Weights of a small GPT-style language model, trained from scratch on English Wikipedia: no biases in attention or MLP.
MLP neurons of a small language model. Each row is named by its layer, matrix (up: input weights) and neuron, and shows model dimensions 48-175. Each number is 128 + 24 x the weight over its row's rms, rounded and kept within 0 to 255. Numbers have three digits each.
Before each neuron's rows, "fires in" lists the words (lower case) most often at its 100 highest values on Wikipedia text that the model never trained on.

fires in: "of", "home", "swing", "l", "throwing"
L2.up89:112116129164127139119154119143189152094113167148140143111126145134155105154149098059143111154138135141150108137127141112072139107111095093165106129103120096137128100118098127104163139116156120174119103100132127146125135179133108086144121129137148151110166145153123161116101140132155107125142153139117111092131083146121097150136119147111170141157103072080124146151106139068105189148086

fires in: "of"
L6.up353:153113163116129136145119131133152138084100179132123080141129128118090131105107129126126128126120124133188116157077125070094134123124124178143129144084157127126081083082128120145149140107117077158110140177136142093108135122133127139104118155157099111125124079123110122102140153079168126075129130116130108142138102121152151168134151129090048122127129086120122122125135174097173128119117

fires in: "on", "e", "ft", "x", "by"
L2.up307:168127122134144154150136144111128074115131145119171107127136159082137135136129096137076150134124127110122127147112118159119112111138130113146122136117148142110086129129085082126129115125163101143125113093141107112146103148103130152108107115129114100095167134149117107125094140142099138152152105164142136106106090119135125167126113102139107174073138096129133113143121107144162155098135

fires in: "when", "of", "as", "after", "decommissioned"
L2.up825:114130177099148148134109175139118119070085159135149143117174125121146132155122137110162122123131134184149165134096130108097152138133125158114136161099190138159175091140129134099126148139077071142100108136134106142085088102086090119115153137158136097124161148110139107129132137142114151119141148094144161158157133126150165104137125132099097108149132118059108131121111146106144166111154

fires in: "of", "released", "for", "on", "featuring", "s"
L2.up626:143111111152160185114130149129126146092126120139086130107134132133158134114074111136069119142129159134133135084113145130117122087096148120143087117101131143141122119114127124134112145123102112129198111134072124115155154116152163095146076140117098147149133110148137110153121173108116132059117103146164136164114130111107127150152091149081139140150097058125155107119107137123127120086164

fires in: "took", "training", "returned", "days", "position"
L4.up764:142132162120125135135109170157152125103112093167134154110083087101140115087131162117122154148106151120105171135111105123142105123106170104151089137088109094088162152155163129116140139120136097107128146094127138147112073159113104137109138098163123139092194143120116146123161158156130159142157139095118134140133124110102128121112106142128134146169098140103130119148131098099143099087142

fires in: "also", "not", "again", "never", "since"
L6.up111:140096121097138143185152159135172077116150105158102125139148114081100146110096123159125127100136166119152138115109141097166111153151123154175113121188124151117120110162158146107144114121134170124162080144072132161137115123085122146118138108105137077095144105103153138151128093085097145122109105110121096116101075152117108158120153114104147139161163143140151104113125128127106151096107

fires in: "to", "of", "much", "constantine", "clear", "significant"
L2.up515:115135141146156138119145140110143155117121135149137151182168139116106135108154150116124145127135162105169150142114130142114158127148102145140109106126124089127125136132132163088190148102103121136134123115135115171136139137099106145098102160136140114105118099134126146142108079129111151134111098142114101122102102148106124121091150144109093166153170145114146132120121097134123134107082

fires in: "was", "were", "are", "be", "been", "is"
L6.up554:116069143084151153137169115112117141071133113134110082150117123137075124119085143111164132076130115160131117078124101116085147137111113146145139144138119084116163125158119136130148138104157106112144095164057138141120099126096103155118112144174116135146156109126108107123139138079118141119126121098113158124143106125119106101112110109125137155134128135093131112120148105101136105144113

fires in: "of", "day", "during", "april", "husband", "according"
L4.up498:125139130111110124134137115148143135097115183160139138142130138087137125150092109119051145135148123138146148090103128128084132117163169120136078124129150159143103139099145151135144116093094095150122112121145130081110144096153120083149109144130109103127150135102146136135118195121169105080102129154173125128162126129149121164130173120086139116147106088116147129124071132080127115141106

fires in: "born", "living", "aged", "age", "close"
L5.up604:128115154100098155111123138121127130135129119136133089143111101127144151097143119123136122146170105114160105130119129137107143140105138129125082158119127119065092135119118152065167102143119135124153093126142151124137117140162156107160127143096148114124161133139121147171105142091139126124124142111153143116104113128080108117133124160141139152149127122090084117106105111070170097108174

fires in: "began", "up", "started", "ended", "start", "finished"
L2.up568:094112183120111114100123149114132099089129138139151140085124124134121133169070113109119108121117121137098125141148139111140142151118141123145150148128132136156182141102085156141114106145142144126135119161128129156125129111122106135123125096119128143134172122122151137121128123097127130142177137093187134111104086135119149120117153140127144120180110098119126147145132131147126107110102

fires in: "have", "had", "return", "returning", "becoming"
L6.up797:116106114124117177125128140151160165116086127154089152113148133092130156119098137160138134097112118119121102101163109132105133121104123129135085130092130110123120103185116146076175129169117134111116125124125133129137084124116127108100123098174133121151144143092133166146158156117113164112153125071156112132144064137138150143148138156127150113128145107119118133089126118078134111119111

fires in: "the", "by"
L5.up9:195127116106143126153157132116126119087106108151090086122100131108138156118096145137139157131179173122141144136090135096135092132083132153130132132118118077141142107114121110154154127165092107133144130122132105152107134124082145162145117130137140131137090095118097171153199149144099141121129161127112120120136127116124106130163137115113104137109136106135159112079112142152110113100111

fires in: "that", "it", "they", "i", "which", "people"
L10.up436:128114098125142137134147129114101107127138161121157110165163092114115095052107143143114134113142132114143151141141105141125091110148136132117131162162089145140144097168109130098155126117092128147080091158114134114119097116101105157081152135163154147120086135120139156095128121127118190102099115113155157109111109137143147163156134110140169149124140137142113145095128143140153127142082

fires in: "from", "to", "at"
L2.up1023:119094146129171150136111141158161174079124141137124117125157154148112127141105076138150084110127086126146157085146158115096098083141138122116106158124126131115152123112095142142160157124137115165171120097087149124140140117094146106160105134079147094119115130147113113109131133114130124078122144121166133146088106137136142144160156104121171137133163062113141116126076134161098121099114

fires in: "his", "him", "its", "s"
L5.up930:146134173121098170134128113156162173071114077111082146146088124163082096151161161136087115120166142123127149069130157144148097137151082155171112138133152112085106096074188123116144139111130107121143148130117139159104124121116123152126097129183156117112099110128125103141106101141104112103128136166095139113111141093145113105159118088140092108120176120119142128146134123136085169077122

fires in: "free", "round", "chicago", "angeles", "debut", "would"
L2.up276:102113117150139137130149101119127129115148198128100104108157148144104136089112090149139130096133125093111086161133143129129117134129125111153117160112093124110091134084108109116199140160141129127179098154102108133116124140124128103084137093117122150128111076098141134143125079109099178145127087111103126097079108164082121131143105160117091160140119150082152176177146129113116148126112

fires in: "an", "there", "already", "his"
L8.up239:142080132169112108111133087113105117119118121150105131143125140122133103171103105163116115161135155087130090103137152113104101086143133118080121157148147119127155101149140113096115159149122121119083127124079127173152139129142116143121128112153125068064116124124157117131156103167143140135129149101177152142126105125123136152131152103114132147106123085111147132160119119130165158107165

fires in: "group", "coach", "company", "team", "groups"
L5.up906:150107120121138158146127140149152147102137134145116140153134115106115109127104135134119099096143121143149096131104158098128132082129173155137127146155126172149132109137116126113126128139105109142145067150107147104146124124121126116095148116105183125145179101140155163176104123126118125106083124144128084143106137102104102110116166155135136116158151086065103113121109115149139110110105

fires in: "he", "never"
L8.up760:167103121106113140147151174167148091075065179149136132127147129114100086085112142126125108063142136140141120120136071136143141152128157138161171157123117127120132123116157129117189147159112108154151146129125127104135100123128107138096156099164129125130127140137096157118157105091059098116102123142147141080134125144123094133130106110118147155147141112142126112111097092099147154139099

fires in: "of", "off", "middle", "studies", "offensive", "civil"
L2.up305:115120136155140146141124139099150155091127146158142130148152137123085122088142092090143122091140137141168140136126129133116143112136172135123104171126141099118092124116140148103149115112112088123116147158117118066090137133112088112119115165129182100141145099120142074099131141175202110138119146076123125137140141102120135117133140105123119105103156133113149118152111073163153108117141

fires in: "the", "york", "pro", "philadelphia"
L2.up456:107123142114114100120127152135166166094127120134110118105140127129127149109080124178109175133135106141122124148170163120123141143101147136133079200090113110158141118108151119143161134145165102121179113128106130122130093124142137142074140103129093128120101091098101150146116136121122115133131133084108138140122122164102093153152158109134103184090064135106170143124132110165137148107122

fires in: "of", "district", "regional", "to", "constitutional"
L2.up671:106129166152084114116126156104143158104119118192125110143136119140149134164157154097136128085098138178114131091125134146123120143104119154109091144112167103134123099134165141109143153101144094116137098090134121119133134153155104171124133145112162101108170137116171108138146144108160137084147116135086109181101146079154125146142131090154079134171149119071125153111082109099172127103168

fires in: "round", "win", "rank", "debut", "made"
L2.up432:094109141143137169136132150119139129120140140118140122075116122102127117133131131110136091100108136102155123143144151179147127089104147109177089109106128130136177110116094127114148148145103109104128140138099101130106114108084122127141105114117149141141172102121143137146135174097094183128137146129161172140122118118061118120147140139095114130146155116121128152166142098124108120079098

fires in: "10", "of", "my", "love", "featuring"
L2.up372:124098103111103108138152156122134150144137103140146142138136127160110138135083085103087144141150178116126176094105170108124097132115114155156104113121108096146106131097124154113148144114107086115137102086076143107116125132116130136159084156136125125143147083132101121180177143117109119110127055171144140142134120151081152122133129147138121108137087081084130140169100095150113140119108

fires in: "with", "received", "won", "earned"
L4.up961:129121105149114181121188171147123145113139097138141128125157082112127103143129138076096132110155091087172149121109099131141126092124139084141115108077158155140129084135111138148130114082127100125123132114085101121131136110117128110140077143117157122148166137118110140212121153128108151146125102147106153124101150109153134119113117118092149177140138086142101117144101151128123149107132

fires in: "of"
L2.up37:111116160109119162127130110112121117127100156136129111161140135104120148144134101107118117134111144134162094126090141150104115147138081103158086138092129073124098110086125144151153146085123122174148123178126139143152124168125126114096123140091068089152153142118132108140129162156162100118078092108130142136136119141090133184159120108124087163131123094111123125144100140152131138107155

fires in: "an", "horse", "analysis", "animal"
L2.up193:142148118146125109146166120092097167142141103133121115151094160149131089116134143088127137124124097130127111095101154145105125131151101099126117122158093133088149097164104174122121141124141108140117102076150126194140135113086141145152129102152135135063159114108144128154131133125124172143131142176152115099120077084163122127098198106130139115155152079108103111142108128158098121103107

fires in: "in", "of", "near"
L2.up175:075126135145108176145128117091158147094110096133107142164145129118073135152167082089101111137117184158127063095085132159126102098148123146144116136145188099086115153098132145127098099142144110155137109168138103100138091153121059142153151139099160118156090114118132078130108137126171124102143124119122122142104118137105124131157145149096090158129166133118133130113143139132110158139154

fires in: "west", "east", "south", "each", "central", "eastwood"
L4.up268:126125180149136111125134114087106119117122129165160144136096098115151137126105089124110158076118134117132122163112189101140129104131127147146115132118157133134097122111138160154120137095080123129181101126128110127139104166177122131087142132098164130132110125114177114148180164130134085159142122107158126156141128131122104152111162155099108113181103119079114122151092147118124100125156

fires in: "june", "may", "december", "1884"
L4.up859:127130137134149148168156143117141108121117159145107102136117147147119111150141141150127148153108101171148173118113126085126126125149121150112142142096141136127107050152119144095151112148078126152103105108118109136140125083140101117129131138110103128120122156115123159115140142119146144114103137180131078110127123117129141156103147123116160155097160061133113152163077130133139160090087

fires in: "of", "9"
L2.up58:048059113138137123130175137122129150131087120148164110106146109109104136113114131101107132118108168152119138122117149121137139143106119163144069155127101094166097095113148153134120135130133087173122126130091122124127139137147099145110132148140130123131099145090120135114142162085179159111129135130120109147124142152125128157139147132133067147124117111080126126124100122117114103144117

fires in: "were", "of", "had", "was", "or"
L4.up538:090111068184134134166170153142140096142087086119123134112118134151089109148149105119153126122105108180133122096160111166142129109142106130145113127159127084157121091119154113141131083105145105155112083136070142161138122169126103132122162117127105122151119143122132119136143147114129157104133128098087141133130155106132137108121119125141120173102161120132161140140139120114117175101132

fires in: "family", "school", "living", "chinese", "language", "party"
L2.up823:119103160111115162121142114099168123107147096141126122153126112134135121115086098122121107130142151136189127129134161124068119067144166120150079152128116108139109114119120125064129153115147138137103099139150146118116130097131140104105124132165182135121143117140160131197105122132137129076109125105151117120121123124091125134131137153098079119146102126062137183119138101135167146129094

fires in: "election", "of", "district", "votes", "county"
L4.up155:126095134141128139119108115136142149112124094166107114138124102138106111134152152126101153121164115159116138132142105077102141126078123117148086136098158136175106128093121101129169138124105135130174109113111145156104085121134116167145124137099163119164153087143122126151132160112116121101172124069105139150113164116108117099103094148122106111149100137113089093168106123094139116120129

fires in: "long", "life", "same", "early", "late", "longer"
L5.up771:079139114108133171171147098131158122103123165154128124097115140130119106146078109115137131134116149135123168130150086124139128101112126141147147140174123117149110104176137181106115122130148114156111124142119148151150123111111146147080119128131128143094120123116145128107107115163141117132118137156167129131098099132130116142158160110114143121161090103085119177174119111144105126075089

fires in: "as", "by", "of", "into", "in"
L6.up270:106126165158133129115144120187136118084103118137145096139129107135086148145083114134151106133140121103137181123106119134121111158096101172113101105147146122134134109136171129115152125114122129130110143143096118148159133090125122183124132123153073066138090087122138091154102169138156108085143134131145127149101107147131112114146137139114111170119145143133132144145122127111105127110155

fires in: "life", "born", "career", "early", "biography", "education"
L6.up964:117092099155116151202136152152140114135102126124103125163146144105092127137117146147091109108136124109135135136171152157116116072095135121164124114148156151123144128137150137075210115146140105109150133094129123119155113149136114132119157099145147123086174146129136088148154124137089159134131099152146078070133099146149106150122125150121165145135093089090155164130113123118129114077105

fires in: "as", "career", "while", "position"
L5.up486:076128117120121128137141138134125124145146148174117105088098101119111159143093109082119117105115134148149143136146124125137117123085158138143107081097103156146154136126124152147114123134150102142138115128106095095113117121157132126127139114130106124172175097099125106185142128102118110132152104110168138142109104128135137109186090142042114142155115123112083143120144128138124093130083

fires in: "of", "these", "on", "using", "as"
L5.up4:196118119151149141119129131128117127098108170109165123156118143109099151118105069143107126148115159145146110114115116088112132093106154137102124088153131161149111124124107090133101135143122113139146147176081108135117103156114137157125068157146159072129107083144144153119123138158154127103137115158124108152051101135108083164148129089136094144147127131113148148142108130126130123147122

fires in: "2", "0", "1", "4", "7"
L8.up670:131079147113188122133139109111107107102123113151084146108102110085103105098140111141065134128121133118150109083120115126093142110124130145133115127133122124135132153129113100073111136133117094137109134126104116111146122094133111161116143110150150112153116109144123130129117129139088102131118105110152153121111090127105110186107160152144152123077154096129134111115119120142149106108097

fires in: "an", "brooklyn", "analysis", "brook"
L4.up725:161111112164117116141138093131129122124116094145139138090123160143122096102111134116148169106123146120124139114136124139123119128125100144122122132155139106151186145164125117158113106173159132111098090159111116128138146117107146151135114131169167115110066084083182111136130122177128169095129151085137097130143084153145130129133166133109104104120127061113138148145120119113140160092132

fires in: "the"
L5.up281:131078130167129129123188105143134131136129149120084095108166137128115141174125115105135104103183140107138105155104167154138146110090089145175095115120164101152107100135099157124110129146131077164126138150126096107109103166151112120104139142124120142097164084085138140130192154133110137111145110149091130083150070127101152172144158127141118129122136113111124098147098128141131123127073

fires in: "he", "she", "him"
L2.up489:116106132110116173107139152098149127101158112098135119121092108127116147130109132112139103079092147139119130150161126146084086111100085154131148109154116118119131095111167120155132114140107105098104125158078136145146143169107129141146111142174160114131116100113181070167108122156119105132124126097125145143129142112128090144129086158130123166141112100084136121141144070162096132118090

fires in: "were", "was", "went"
L4.up934:122094172123153148145127181138194111133109163148107160138097136111114109149126138106147135142106112110144128121134105128163148118126135122152111131179122106131135093155118150128168143143121112112125052118092104151103124115089123131116092151153127107154152098104107147119140107093099153081128156114092094122082158124124119101134098109141143145166153138126120140119152127117122163082101

fires in: "years", "time", "because", "father", "good"
L5.up292:129137102129129120104164123132156111137101105145104147149168133072081114168089127122145152105145121103121133127179159129111154137133161147144117134142112155111114153124089133139117109126131120136185107139148136142108139121107097138137198113159120109114172078150172149154127108100166153109107150098169124130106093137112109172133186121097130141131129111106100160145151125109162103131107

fires in: "up", "during", "in", "at", "over", "down"
L5.up841:101114130152109122134151183115147143071139126168154104105075096085133136135111113140150100088155119129151153117141109104139090088085124107136157159145128098159173154118086150113131099115121105141173091111147129154169110116105116157153160150143136152149138098146128085160121133134166113094130127122131165140100094144093108113144159124126094134143167130109164097163112145121117147136115

fires in: "china", "had", "brazil", "offered", "russia", "soldiers"
L2.up795:081119136116119122117133154143138127105117133140163150153198164150144116084155151150075123140144153136135107088136090142111145157158153125109093118117102128136104054157149137120142126136137124112124088087080156175104138093148137104136108146163151132103127115134145155167135104078113162101138128115139103119120112109115129114161103109133141145153097100105117135102128086123160128143155

fires in: "july", "born", "aged"
L2.up142:070092200154111148153168185163118124143094154121151136117144102086133110107140146154122131112187141130180142117129106148115135115144175110127107138169139142130114115145145109093133072127085118098123130131139120124134118145149105115156129119143135141120112145085098145138099113123107131130141161125136138110131147098128120137164098129123193206111104128110137099131131104145145099083104

fires in: "the", "national", "arts", "arrested"
L4.up939:116114143178116120149137148111107115118122146106173118132136122133078172135063098108120115110170149122146088146148155111114098119118126149116082102127122108147132103121125128088143110141096099151132110153085120102140056132143145139116119101144123107127161090104152106153110155110150127119125105081123101142150139104112111118133110163135069132110090117106164092125152149141124134118098

fires in: "of", "to", "could"
L2.up291:111077152112134125137121117118128141110154143151067123094139113107124108099120108101111172126125147139136156086099143164082127142158100148123087178136104130122164142105127123125156106151126107157086118140137130130098120149127117130135118132160144114117146107116137115147097139132112143090099129139156102122126085143130138136111141152072097151174160100063165179149117139128096190105068

fires in: "and", "to", "of", "not"
L6.up248:132122178132152134129155131116160137086096124188119138134157164111110141127097113127117107109131179107168129107128103085117105159141092175162149123127100082121114138167160158101147095135118160127141093087135164137155112139145134178139097130105123138101121109129121128187116126112122140081127092114132136111146082104158128126125141102125148119136160139107077108137138116142113170150083

fires in: "years", "year", "day"
L5.up249:085161155140110104116130138144156113119112106174093136095129115102116116136069120147129134154134185100126159151137127197124170137120124161183120153163129123176160129113160166117174128143152154115148064098142122132143115113158125153121165115182121136053168115131177137113168134139143154088133113113179155115109089117147118126161134142114096115116076124089096130112134128085151113106118

fires in: "september", "east", "salvator", "birmingham", "eastwood", "york"
L4.up76:121131165153144136145159111136162088140091111203144110084089112129115116102120145094151167125130128129119118140106139111090130103082177124185133147126152143173138106171141123120134114119119133111086102143139130126122118150134077097125137124097165119142136099132123099120135103132136131151148148115090151137121130086144091110112159146130120135126156097115119165165067114125096155130112

fires in: "to", "round", "list", "emmanuel", "agent"
L2.up895:099083111164157162171127133135132105130098139091111127153136153097120113130134101161135119104137135144148174129144174103140148095103174145195119148140141115106130123094145158095155075134097143132192105169068124125108117108159132132152167129135142131148107138125153157135104108125147116123131140108093133097089107142121119143109126123092100170136121115134166128163107126120127112145092

fires in: "to", "would", "will"
L2.up782:113123119144134137147127122096132158123097163146153140178132166087063099101124133144154131093139148134105108130130136123133135131149125155150117155129111126120141098134093092137150121156130113143138118129128118121141119164121119088122164089130159112076110111093128115129093071116109162113146152138136089126135135169106158186128132168140095141126156096102158162112104139124150171113118

fires in: "the"
L4.up718:155137151152140116125140106137106146122143113110101111146160132147108110115131130148116142098140131126130098137122147113129155116099123105117127187117187134174099101158115149143126150143157088162132100101125090170116116140127165171142109157167127076073130092143107122167139140143142142115120136125134088108150096101127086146162155128145109147088122110100153139179110099166111158082082

fires in: "of", "978"
L5.up706:130124105148142129125131152125129113112070088213173133137178141155166096165138115137147195142132148097131152098136115123089093108127080124116104144144130114142118106088128122102168152147139142156157117115111145133131130165105093147098123134155124125135100116115107107173129157100131108109100138132127156125118106121147154140107162131128142112129094118125148128123105166103094146148101

fires in: "film", "role", "year", "calypso", "seasons", "reasons"
L2.up888:102129137124116127099144127129162096099125108174116115149172126091078125136111155117118140110123165100172169134150158147129119080113140143126112124142132145143131119145180115132144132101152120096156116111106151140135123132138136110146108125104137088093180096095118121103144137125181112077153110123162065124131155152106152176132114166094159151142102123122136149131109091083129145108129

fires in: "of", "derosa", "in"
L2.up709:146126124127110116099129099106151163070133096090158125173139120131124155106135059126105125121142181102150139115142132150084130084162177110128081170132144133074116135092163131137125119131136108137162093105111126097137141171160114140132091133123112119106166096119110090126098165143142111137140077161100085150129129145116102119118082126128110124108132120121160143121126129134128110111110

fires in: "began", "about", "started", "start", "on"
L4.up133:103102169161092117154128111111142094119141129138120102097095128101141147082105100136146091109170141119123124116112109142111134135138124133138128160132138134159132163156078102120139113129112147134157093111147125096139120166167115111161101115115122118104133107104119097153125158160098135124159119082161134120135099148105157164138087184082165146171146112105093107139124125127152124097097

fires in: "career", "life", "biography", "background"
L5.up40:116123114125140131128138159135100124145106110142131141107112135163103133106149099145112089113116118156132147151102165129131110097142134165137112119149119151150117122157153156117105082175168112139094132147089115086115139125139083127115167103141151107142112100117131141072129153149146136107118100101153085104112102127139076146161097111140095123102145131132137169105152127094135129149152

fires in: "most", "4", "an", "swing", "3", "that"
L10.up379:138084113132150145118164109101165076134126137111098115116142153102082098149140101129142107097145128100155100107155169151122139117141128149151121117130129116164126155126116134115115137171159124163127126119086126138150122164117138132099157134105124167103148127093109143143105133161120133111139099123137137106094145131094133155131170146158143129093152081081176097136123168134117139134143

fires in: "world", "polish", "liberal", "european", "labour", "democratic"
L2.up546:138081163130164164132154164140121137156129184111171130140114160119129158127139111141098124102115173182152133149058137129093095135105173084102130078135096076121135134121149153094136130124110122152103153131123122128159094120110143133126152125112157079122138154104118155182097133125123137116162138070083161183136144117117114131140108116125082096148117138121091128091144138092157135141138

fires in: "two", "three", "seven", "high"
L2.up810:116102114119118190132147130163132153124117175086119126084135113148127146148105099094145122116184116125157122090083149112140137154097113094161122127145123135113128104111137127127119134148168118137113122145116104098123132176130120103102178121136105127160145096125114129132146152140148072132108098125112164102133155090140117130174105152111146133143126137084154109167107117121112171124160

fires in: "they", "are", "two", "were", "she"
L5.up809:176084116146109187133121170167164117148132168154110129134122112087157128122155112115112111117133081130120119170119139090102090130100164105124146119138111169161109067166123136118162129124151119135105132133106134173147122134113148145153138146146154083135103124128187127178153151133079137143095116154110057161126165093106084118114138126127096108165115139124081127155129079136124161104112

fires in: "had", "has", "have", "although"
L5.up631:078099102146109137111179154169145173074107089140115132059122146131126133156088133115120139134178149127155146115142100145093122113120086102117137143170115137128182112124130188143159132168162118107121119080086099122163077140118116121108142148163159114111105129133141117106142170148143139121143115118161150103162099136138088133144122152149094135124173135144162130118134115133103126074086

fires in: "was", "is", "for"
L2.up813:135111107109117146118135119145151115124118188099096141127105108135106151147083129130137088099116107107142121082152150154131121122103144134129100117114082144135121084091132091110134143114173080120119097108115121126130103160105122119149102102114135119141144108122131136121141127101109114077093112127140079115081163105098117149158142194117158159133130132127151160103157088153144131116120

fires in: "of", "many", "some", "such", "to", "on"
L4.up168:102158106101106171137154149158134168124121169106123126145129113126108144139103101105133133131158125162138136067125138147102122077143134104134094088118128133144138112097135160112190112157100146152134112093117081083125144127082160137134101141162122136136089120086120159168084137144154128129079133131158095127130105135114147163121148148089086139145149116072150111109102143141117130126107

fires in: "an", "one"
L2.up767:113118109165101139168139091126110104143139099131087121105151125147134104145099098167125094117142149131118121099108189120126117079141095066125122172137137148154113107163095083133111152119160138188116056157120098174125115134095122165132122129125148115112160102103180141114128105147174155107136125132137113099113068109122150159141153112126140099144118128116148138116124129132096173118140

fires in: "born", "after", "from", "of", "self", "they"
L6.up731:133092143095191154152155085187177131133126135127120145122099147144122139113133136081137123149110127176180151068099128138146138101117145136148133090151100140137091134095175123116150097111152167103137107105130110100111139124099152136127153123137156109147164152127102135126151159125155169115109139103158109127104126088143162155118144124099122099122109154156114157141113148151135110116125

fires in: "as", "help", "offices", "team"
L5.up808:115132130127103175115125136094156182070125119114129135148120071145120100122077137091160120149139100166115152102119126169112155097121188098143131104170143142124165099155151140092164130133104120112147146153119121107139144095115124118107161144135147099107145120107163133148128106152149152140122113100157152112138107137121111151133101139068132102160142122103104132186141122091168113070145

fires in: "can", "he", "it", "has"
L5.up723:136105122097153123141151128146126126130116151120119153139117135074145149124119088117135156096134108150167145108147104163129088140124119186149117144129102154105142108156101155136137162122153164138159133097087147070148087118134139182112153116154144155158163095102096145135109167138131111095094114134123154116086134153136134159120114157149115159193118126110125130106097131119094112115101

fires in: "of", "to", "aged"
L4.up308:110075115128137161123144151148185145148114154136129100117172144108128103098143130092139108069138101146119130140111129118081107117129114143160124163185158102118100091095143153141168115131147117145126154144101135111152123160096115085086146117123182123148106130137133089136127102148131155111132148127168121104131097155115112144148126110141147194167138073119099154128113142103131124122097

fires in: "it", "focus", "either"
L2.up926:130093134143149157149144100154126117133139145113095129150129114101121132169111081160158156120146124158157115103135177158156122146160156136149118149157120133119094090125138114107115092157132125159117132137114108130105116122121145104090092122133122133115087118111168141160151113132135128136102126088139118126072115111146117168149168128135194115132126118142110133126115112114097147113138

fires in: "people", "men", "party", "family", "members"
L2.up322:086115140144108152134111172081129151152145139116115140172099090098121126109149108152123120092157150163150140136115100164073112107152097151111111162205137114103118121119097116107134124113135118163155108169124159117116130145108106121124162133143131125113138128123166130149118142155121155131102176092142146140119127145111141148109154113128129121110125135086166119115112094117157123092104

fires in: "to", "could", "of", "very", "without", "either"
L2.up355:139093157141116137150151092131118143115133112104081118117108147105112084131098101147110133121144118154148155075151165156125156142160104135131117123135118150143149125151139172131128108191158128136101139099097138110170153154113150101143089148152102088136109115109119124155107115102129119108081102144129084083107032160158130126108160113123130109158188118132101154125133161107122138135125

fires in: "and", "s", "the", "early", "career"
L5.up713:140112161160160121136137148134136106092138138102142122141125128101153137156137104120125109142105150189180123145140149118116085126088133114131072104101122093148126111167117158123107137124125099144131101078113114148165099145104097133103106151112134147098124124147123091169139158172106109165128133110157128150118070098152103126105132149120100120116155156070130113125131128146121140097090

fires in: "street", "building", "be", "being", "scoring", "throwing"
L6.up231:151132120116110157122138147114157138103132079116098143120072099160112096115107120095147144141153156109154086060093144132135104127105099132146129127096104088105172128133142148108107112148137161121130063145092139145133113150133099154121147155144135138105143083123156133173142106134180184103185119144104102109145135088125127105145099155125112166165097116109118118154133119143111109130118